python train.py --n_layer=8 --head_dim=64 --rope_base=500000.0 --parallel_block=false --init="normal" --init_std_up=0.0456 --grad_clip=0.5 --final_lr_fraction=0.1 --train_tokens=564600000
MLP neurons of a small language model. Each row is named by its layer, matrix (gate and up: input weights; down: output weights) and neuron, and shows model dimensions 0-159. Each number is 128 + 24 x the weight over its row's rms, rounded and kept within 0 to 255. Numbers have three digits each. A neuron's up and down rows have the sign that makes its largest values positive.
A block is one neuron, or neurons of one layer that tend to fire together. After each block is what it responds to, as a language model described it from the Wikipedia text at the highest values.

L3.gate441:095156123093120160076154104127153112154149110104123104168135119107134130153075106124142148169145110110109072124130131113126134130118137135111150153096156145107102172133080113119160146124122125142155138136098113129124145127151100151145136118110107116135107110156162115090113094137133115124121133177107143129104091131144138111113116122118098099144150121124144139138134132174108113165112171135129111155147127101138123128167116082155142146140147101140129118161142123093129104088157111
L3.up441:177134146139132145074123071122174167135104164141137142139149142147136135131082095144147133138111132139111122123111107152081124092093152097108167111126104131103107139131084113099097162143143128181104125119119126117150144153192112122110122091109136126138139102115110123099166123138127129090148134115101127154147096144140114119108111147106147123134110080114138082131142148156080134148136147147146132117143135125141123132146123105140160147117141091146157190141120113143119109113117134
L3.down441:176085111124122108168099114124123128121140114149163138159150088139136156123162111107170156122110118121126127120133149148093071095134110131128143143158138106149130155126185143165121133136131131154117125149133141170144132132174174134131154084176118102145119118120150104150141117110078106140144115104144148142099119093155129175111100166074124173127133098084100129095144095133108131121132148131126142190158141118125132073153108152107124159074119136116139146137142143158146128085130109
Description: Referring word "following"

L3.gate701:144113153103151076168121103107156079090118090128116109141153123124158141138129161128096173181169129109162144157104118162125130110181109147139117135115141126169137148133149125121140114137107149149161131098147098103143142137178153086125129126098113195118156176185136099109127097119104143098111120110125135111092114169110122114088095156126113126126135115100148117157111153137102138112123149162097159144149159095074162113143109115117143109137145140116155154132127143124136159141145101
L3.up701:148100129108119107119086099135135121131120164125142111133121127139134085136138107119110141141142133087120100151134142143097138085116128139156112097106141128155094092145160090109136104122096112142167152132133125137087143119164128104150158148131121143112122174177126137116101144097082149123104148136091084155108143140144138184146131161037099069126118101096106148125166118108161192131109167135105153145117170121107168151140114143145150100142106123134140127127190174126114110107111135
L3.down701:136118155122089087149148127113094113123166131114142098112161145092132121106165112128085175112125134101139133071129103178124101135166104107157141119128139184141178179116139138145115148113152102151140104078151114136136170117131153137111113131081133147144124146154131148108131136150114112124121097125119103160107149180122153122118075149132088135102126106137113100150128111109126149122155107121121172154189159120133132086155154063110179121142155130137155164080137177130170125100114101
Description: Middle digits of numbers

L4.gate236:117113165115127078129126126098115114144135130087125164128108128136139155108164119089138143156131153123183110116116093136121111148158133089146112104102177162114125131136188115133131151084174148158143142121194163092150137068113149132081119083108131130108115127094112146134129155137116131132158132146142131155095125115133161099105158128120125140149136131133146147168167106137148195159089148119110179124142166103125143154163111162153126121146135172096161126105136112091114120134142156
L4.up236:118117144142102148145127147166165131115131107166118145106147093099119102112124112142103093095123160116125101135087102131103144163168128107167146128146137127080163140100113135093153134132152105159094164130094146095131105137115158091148114133123152081097147165159125138123112129117115111120118124115105072144101102155135128114127070098106133109142125138153139132130154115135115113157101090142142181123120171051105114132183110150099120137134156137119146121108153110105142115160122124
L4.down236:140136161084099126139131125136156117095097116139108149124157150153129156082159168123148147143125163107132091133128079104124072144125147102143120144118157096054146133120112134109157086109108146132091129146156115100100107115131131065156112171126156162070117155153123155141146097138115080110133129072146172148168117142122136165118098098082113133146126128116169116143120109123117140132134121094119130087123112120051138119135120124131167138134142148112102183087125119094128173179138127
L4.gate257:131100107098144097102119161139130174134163139142124108095113159140126118096167076128090169101089151130147121100097136146127134140180092099150167129111113103108119070098127134126161133112156107096203171124149142100115076116120137102155144172118151124131122133129130147123108081143094123134148129153134136152158149133148098131106120104097117120168136131133133114135126150123119122129138111138184133162117155127103133103093114117130107163146114177094133110127169105083134114131125134
L4.up257:105122078164067115160111104176110082088113161132167100135133137113114149127150136122154100140152125144136110116170122124145144128093153131143108140114131139120151085127140118143155104097123122134109111096129132132160130129128131064170165139140095142112132157169128129100119098178142081121104162128124107154130108133111131170160128135067137118144108137173118089110161110128159132115126127127128168140101172130163152121153110143114136174141124115076135115111171167105158120116140190
L4.down257:124101092110145109107121132145115114167099123129074151108132117088113156130149190119106124180174105142109126113152103152091119139133151131197146137101118143115117152124098146134140134147126107131110143122156146105135086134135117124154135112080159154134121170150102118094112103125123131154149161142135190116132117148154120121143098138129155097121142140172079139078134102164187119134117119127162138154127111078151138111161107146112104112137158121075107113121108124107142115128101116
L4.gate273:133090104115115092117131154108159153133120090108110145124153134158145127121165118083117111099109155152165105115157145128104142128110154165129125138157159124145113076117127134124087098128116125119080128126170128121134179141090159131126116134140166055157088129168142103125107136127083127172117101144081078157114142114136139124138109099092100105131106128096132113143104107111120117122116135088095139103128128147160118132134156149164161114133163112114167134130080136148098132138140078
L4.up273:092138161187143142128148074118129170134128127155085159106123140177150131103081151108162172083130119114134118123118122152172142129069143141062151134129129119144202114137120080102112166113145082132143159118114094126164158142128112095159165133109180116121117115103118082124146141140114129091126190154088146129085140150174142143165108169173136130129116169146120171134125106123117149122130111138105146092155145126153127178138114142101127115121136167135127109134129122101105113151114156
L4.down273:125148113129155128121147097115126103124136143157129207193154125102130092119057123143132134155169139139147109132129109163155151100131132104123173129120156148133154173128105134107174158097139153119121138122110120164165131130139115158141125120092093151150164131117130092121093106113110088130128159117114140117126181092129122141158089112147132127074123092111139153085165101114170099114072119155114131156111157118105124157133123087122134138106126140135100128096150109070133123113099130
L4.gate465:139132126146146108135113098090130086075129105140129128128163150111113107126143083113113117157137116133148150141116099125134113084098122149133119141152163126156129079166113105164103169114108151158104142151115100128138093128148137083111106125105135150149130120141133141118106121137123146108157127186107115143109142153137169115117116171169092146126085070115126162108142140142102138121133159199152157120139085152160066092149112129120185105094126117143099127139123133130132121150138133
L4.up465:157129092104142122131141103151165095130117093153133117097121133113116127108134108140134139120129132144146120107171108110114127106113122115143148122149138122146131143069101113099122106143164107098131129123087118115184085116173092126108146129149156159126128130145142125126133134154124134094126125105091083139148136157120149172121100129142161158141117088113108133116166149116138158106122093151141159113120165119125127093126122095155144139153110153109139126118135196138135098117153160
L4.down465:121125131148153139102076101106080090123115113120116108154158152109115136131145158116164130073120156141133172118152104107152115154141162140163134137098125128143121146064128136153083113163130103114100106082088116139155076158123115128096137117095110129188156098144094125146103143135137086100118138131115124097066125132140131113127132107148171175152100124083137135159102142114146126093128100131152096104144118103154095119153132112130119074129138156098138107130112111147164113151094127
Description: Inner digits of numbers

L2.gate424:139142152108110146112130105126093139112115057141202134152155147090142139099168072112131172148156161127134136125156160133160083125133144131152072133117122145133172134110117084115188112126139131120115148122131112079129116139178131118100100154152139126139146135121158151121120120134134147113131110113090117088141068149111116146131093143118097118130163130177107152173132142147120109096168092124118137107172111134133122128168125105100129080140107168151148117124125130122122104135114115
L2.up424:140082097142114146127108075101120115168100083094123107152147139141138124104083136103117123132130100141131111153170147089096156113116114116104114150133156087092141180143102096129112185157100122148119121129165139099129106123185124150124103134151144117146150121109115092144160191100117085136102095133113098210137127150160136104098131111137115060112168133088200155132163153094126110132104140098107140133111114140151099098149122111159173130101127116169128129135122115124154107135158141
L2.down424:120082119125151171110064110115117118159128124140167135157111131127172162135161151118110147152099140124158157172156109115143127144119114124137130146150135148144126156102106162087162163101142148150115151090092125100134126160170102154141141132144107106137137129125166147111151150112122118173126105112112132135113113125125130128130145140139127086089119136119127152120158130108104110150142122157098114088151126088103141157114157119112142162177160170127170140122132103151127107203119142
L2.gate682:110099113163140141107148083124121121089133140115123146136147114119118099169134124140142161142138133136116138090138152130163108064106167104106127169129116153133089151145080113110120130141090147120119123135135115138126108133150123116160106143142114127139133118154165134097152114152119168125092130168135113122101098180127097150167101119097071145098139113147145163139112153126164086123124121117062095119118123119145132099137109084136156138140169139162128146121099190115109115117177163
L2.up682:132108095102124112109145084114119125133127097114127161107133107064084148148173124106124125115142107099108068107099148182140119114115130123115115129122185222086135110117105106118151139150114088110081090108146137137091121112154160165135116128116115123137093140114138125103117078135157126151130092137122168142140083132115156137147130139127129119130136145153136114094137157153144094107128133116135098136138112124159118108186131133153155149121154178151151115160124130137114139137112152
L2.down682:140097120105103121116157074157150178087144113107115129173107146166157111189108087132121131130117144132125147165154144129136128154131121130155125128146094142126103133086139122169111106177101118100110102118156112142160061141124136094130097088119100159100122131155125152151184125114082107146118106144141147158111110096161130137111121149114116105127099089121126124127174148111158155117112159117133121126120111113142086139129126149148135144107153154139123154060111123146157112114099163
L2.gate719:122103110080119114094122095164119159119144125105128146153161089105147121146128121124115111133156158099143062084119123115170132153123137117143141107145126150158134147163172118093124160184151137125119182101119125124151127149155127088137097136105146124101116118116137167110137131153156120119124113079131093154076106088114078113123115131108123105124147118153119117123151125135128118120154108143126137123131118102138135118079155120141105106105160139119129171120133190068117117088102116
L2.up719:120156084170064098119132131116067159172133101119139123136103105118093106155133095130124096100119092127148120119098164125143115141130129116138096132140115128136137115176110112104133130121163179138136056145111151066127134140168129146127103138098095124128144111133118172120097149150153111161142126104122118111111117107164070105137103104143140140076106112141108113147098098125128088127202135140155100099134140113136132178105136138153097092132120126111153137121158155124145096141117113
L2.down719:178147128183152156141153172122121118141111110128145078133141132148125138159109169112112096124115164114153168146098161074104142101157117109152100161132154135132142163125134120140130116125142205150137094134107165125146092136106142129123104136162138111136145126164160115136116145148144088126119105103129105119125145081151104151115135099127147154111130115127124149132124130123128096121145160161125132143140175153156123156137118180088141101141158111055133131120170127103125161111162115
L2.gate733:138131110096119159139145097111132082112137080165139106100172110101131147112142130152127125143095098123129102123134105125127110139083114122116120204146152139168149083157109131107108112132171140125118137130099133094153126153130150081135108124116153137060129072144126152178111132094113146092108125110127112143154148164094157107147152121133146110107115102149115112113125124186122126122119127159152112105176118126200167104110159068103153124095127092124110094124138112103114109120110131
L2.up733:139091130133152112167127118132105109146112141155093086149114132099111139129124146141112159131121123132197138086102140139119156147125151128134157109120124179122164127167092113132126144128145133143123137096167122129140115156109142143120151085128152156153118082077131127122152136088167145113127136102140118087144172119159149120161152100101106134108136147115134121096136193166161148156161135102204116162154169152147098109087106158134124125152115171126148122098173108108113079108126168
L2.down733:190111144140126142176118133156139140127123131095136126170118116129156133117120123122136159136098134128171139148116139129083128081100143131133095106124118157154137154111144159147098139138132113082121105122144139105097140141127133132116124120138122166117114091176101136090167106152146095151156160110131152107118141124155133137105162136064154127154112137141163144127099125124148118088085151126151137126140113133141177117144155104147081105158118182124144133094140135164136078113094164
Description: Word after "the"

L2.gate58:146131114100136139112148118120137129139123085163134136104121136115125117162142147045137111104127144085139119113094171110144134110112095120110143118112153151142111172139144145117110145130124089177103122114130115155146140102103156142120133114133101112122123143124127115142127121123148126141132129113112132104084075083118136137156132145133169144142091141155100109124109131125114140090117130107157101117133112196129117089116086151145138104113106152125078193138135147101141095133101153
L2.up58:137145097171099087119109088124124112118105106135179103154137108105125142100124131125094145154116095113150063123170142140081161104110144151144097132111099093153133103132170128165096108118152160139145130091154168105128105132145141140180150156177110167108153162122125140108146151152151138129113164087149105104119123136124117126114131076168174104108133129095143117107126153176074111129130150123094127141140138100134133146154105160156117097115099103150129120122118175096109095120118129
L2.down58:147140108149140107154117128120144192119101092128142115112108151085146085151114160148175149124125072110135104109144157126117169108095139118144139117119122057128100136167134168137104074111083144118162109129129114118137124143119112110123143174156155151141107137137099142129147153147125102147128138107108114147147110117083103137136166092140192103105133119122116111146131177115109173160108091107112145134124107145164137123106116142114121115107095101131099115137186126097151125108117172
L2.gate716:165174146118102150127162109145167134160121095159099096125105113137142137103131122109092121147125109131117111147105120149128102123160125153127131124104100104125123102117130170145078098129135146124151110087165135139164157113191102099136104131109126128077131172135129124135131150109182150147165147146157149083159106138133139073157164105131128138166109132135179182121126124137132138105136124141113136088157150128122146120122151111133114129100123064094105077111126128136156159139137111
L2.up716:182134129142104127134126133104133123092116140157141138141108118130124147157131139133079137092098099142122120136136127143142139120127094113123110081112106162102118144105128138156165141141138112157111135112139161159161150119151113133142144139129137147139137111105123162141071141102150108188107107158131137173125096120128162117163103167119113151109086109150102129092147116135154138101161117138130105115113126141198131120137144132139154175103139105098126090102144120192110132107061118
L2.down716:136180116131076145125143106166136172143121119144098133132108143145155138115143097128106112113112077127128106183135086124145140167112110113098138099137118070059125152112152166120150085087127102145125103107144162166156136112142107108153128128118099135094146130110135112152120153120117151139143088124103120109164120123121112121152127149164109108167099087178148161125134101125124145112148122179116150115120119165108140135120145127171114118113146113076135119104103130156151132141137129
L2.gate750:124119127138089145127129128099134104131146129099124099131142135150143093108160120140132117118131121068165113118113140116139142092090102180096131131137099101116139101163109090139139132172127139151138119120087138110160144086106137148132089112132082071111110115080116146157147132099152120145119092163130127148160148130104106143111127158126138105102100141142126116107175105155167150107109152092087129119095164153134206136162114154114124123138099142148119162162101100128135153135120086
L2.up750:092085130132147112131138123170108156073134125133135166117086096067119135127110129109100116152141117130106135142101165100124160127117136094085126087105160085160118158122138121161144116104126142107127133092164113143120129095175083099140120146107137099121131093180120175131125130099155141147137148173128146101142136121114144095109117103125142144129107106150148100116121143133095097134157138114082106149093106086163169136121101115107136121096124118111122123150072122159114143100090119
L2.down750:086093134137118124155132146156109155083137113153105133177101130122138114113155132133136129106100098115098137091156146106167114149095073139080112093135117065154135132132124153117102093122154156152159105152136153159160159055136096137139120139129147115101072090095111148155097111129148097122113146152126160120116171158123144098089110136070169128129127093187145111137120156128121140101148160129104135136110123091170162142148120151164141125115132114110123164160117137148124120162096109
L2.gate791:134164147135123108083113117120142159152147109094111099122124087093147158131134107113148151134117134095123148135161134122117143112115193132102137152129109150116110114129111107122150135112112096182143110103144161133111116099099153144122130149131160137144102080145088106092125129137137123097115158140129125181144168133149123128138158097139111163150156133132143122127134122151140132095121101116127137124128118158132137112116135190136194147166143139108128101150096122134120113090131133
L2.up791:162099094078123103142148131096167101165158139113122092125143122130110156104164125101112139096107115163113151125156137114092138089100084172156126111124088096084138135149159159146117130136162151160146081166165122156085138113125115096141132109144125081134107153110152127154123133113164139141144165123135146141092072157099112112111145111149120122163097106090106104130125105131104111181093114099114185144135110186117124113100133159106090143141160115134118083125152156134136123088168164
L2.down791:110111118116131181152112111134137108157121160136119102173139138140154138140144185134080098131146141127200133136156092126104103147152156117123145126119153154117096159084142143155136134124102171133096106125131150136121163104087088132119158125124135091106134148132115144151101078091118161111144136162112141124098115096145169131128148109167143120131149150137136109122142153123117165122174120110135149096118125118137161150125088093143136130127151149131057091166175109115148149136105163
Description: Split word-initial letters

L2.gate55:109112142141122126115155142125102176158155092144145095109159103122152126109133151146105117168127129178111145106119111202144133109131150148127085116147137131136068132135151094142137118140134135179111108115140155130078104117144127090114128154093114101165145138091129131115100089113129164134135135107095093129130125125102124147133109147173109177140117117133157140151122126155190158115142162125118104159125163116115127118130155160101140151152110134142139118144140143143125127146148133
L2.up55:106106128107136153091115135157133140161122147123118134148126125139128140110135120142121095105106151102113086085157121097091133104147182145140069137128143159105116155112147158124113137134129130093129154140174154065103142110132094140128097120086118113146143088130160132118115162115144159138152130112078172128146139169132116155126105121135123122167130154140152140111113105105093153145169139129134162129165113124132152159108159106134074130120119143125126130110132139159142134121123143
L2.down55:118136124171090156133104176143085153126065120103115106123140163154154104123144142109100097106139089102111124117143188085142169131146144136156144135149096173107136145135158108144112124134166104143142176121097144140121132143084117155133131151099135115079128124145121120118143149084146113140076148110133127100085115136142102089127130194113107110144135114143154134089116126120122108145126080141155156131169130091160113132124151102148111103129150100114118134101121152112119108126109118
L2.gate85:125122140087083153147066093138172142178123120123089151130122129095127124077124095147103104131103118112151080115132064132091099147141155132125158138147146128121102149123136116110125121171117103153134139141108107101152105129091140137159119101128080146111157137077142121180131093107177118116100097155143115157097115145107168106102136083143116119140122128128063108133152105131171129136105148127094176116125135121099155167150150138133105168143087132097104112136144140114132081136117082
L2.up85:121107140065112138123170192130156094107116139114109122135148115157103111117108177113129121144133094140182091121153061115078127134123085148144129104174119142129118157137163122137118132144166121113120112143123152177139078137148133129151134114121123106129120150169149155147139131145142150111133148160139136193134148114115126130177122081101111128143108133119113151163122095129153153096171142110146124118132119085127131114126136143140140166174111122065127130114111137116095132154127109
L2.down85:137127157176114146149134144140158090170109116112152144091134132107158118145159104111127111141144106118146119128120121116122123084114146116133105102154138227089110131068164128140069131164113149150104126122116130158126166154147099109154079171101096124107135114114155114109136121123145169093141098131134134139159123148175130117133137118123126156123145124119105122147142093130161153157139100143150162097136115083103113159142165090127137125107116120133167103130124155132097116135121125
L2.gate224:124107099102168110115159138116134102142184109110168112136142104100117093152136153122131100160122106129120108115133118166138106140116148108129106164115105160161113108132120130122094148123131146167106134121102157129125095114103079150153132165095095099140161100149108122160093114144158108133126140149146128138177119121120119111141111081138114110114075182160107145156105082159148125126153122111132098124151139130085127127134121173163110142159056107122112177102143171126149161113140127
L2.up224:128172060149157145135185099145167140118144126073142120141157148136101126087132141149159116148108154085130111109105134175110120155121153109133124132132081138119163125123150156089098138101162137129153142157101146101124130152111081120136134148123122106107112158089107116139174106123127153161137134088136123098086134100114152109162057081160135114111122144101110096122167104157122139142145177139153075106103152116147149113105111131161133143143115128083102119125122161114185169123177083
L2.down224:113116140137094119168148125145121129114110150103099153134130136127108131154093134090153108125109155140118086100149138120097120091134119135174120125174106137144107125155139124138104113122148113116154154152138106129139149102137132125140149132126133125112152138122158092099096125088130152136113111108145120101106138143141117151095096150127132143108150140125093137156150112136090130167100149209130139092115070094150119153171062072181139152113177125136141092131168108087118091115106103
L2.gate416:126136168114105147090123119116130097131114120160083115148137144101120142116139117141148147131111100078144125139112144143116154109108169118118136142121122120115106130190150144100186123150124115121130122136162127148124098141127129101179137158117095178084136136149121127118131144101140159139098137125095125163139105113122126137124128152125099110108147145096163156166129075146169119120099123146112157157125138126163141132174124117161119092126071159131098101135163164114108121127156126
L2.up416:150136145133173137126128141131133116157107090114120093089138148177142168118139136145143154124147133127097154133145100126099132146121126076142151086110104092148174115175169127132153105116147134128119158136137115150109179117149129134155101120134106113150167126142130154134097134159120153124102150124124084134149183118080128121097137146130090130149104085124124189161155118155120140130136121118137145156089104132138156114127129079139148122133154134075152117124123132151071151086109114
L2.down416:113110112136124145116174143116167130111146140117125129159139101150166112160145166111132142133135129118143149136085111138137122122162119127131130116116095148095129066102128135131142086129155160134126148111116115099116172143120125144136148096122098113098097145159135141151104117128107105089115094069120139105114121102152156107135104158136103163124131087154119137130167095149139182125132110137117128127109176075099102181120128145122165159163141142114126144094132138145093130143125115
Description: Table header separators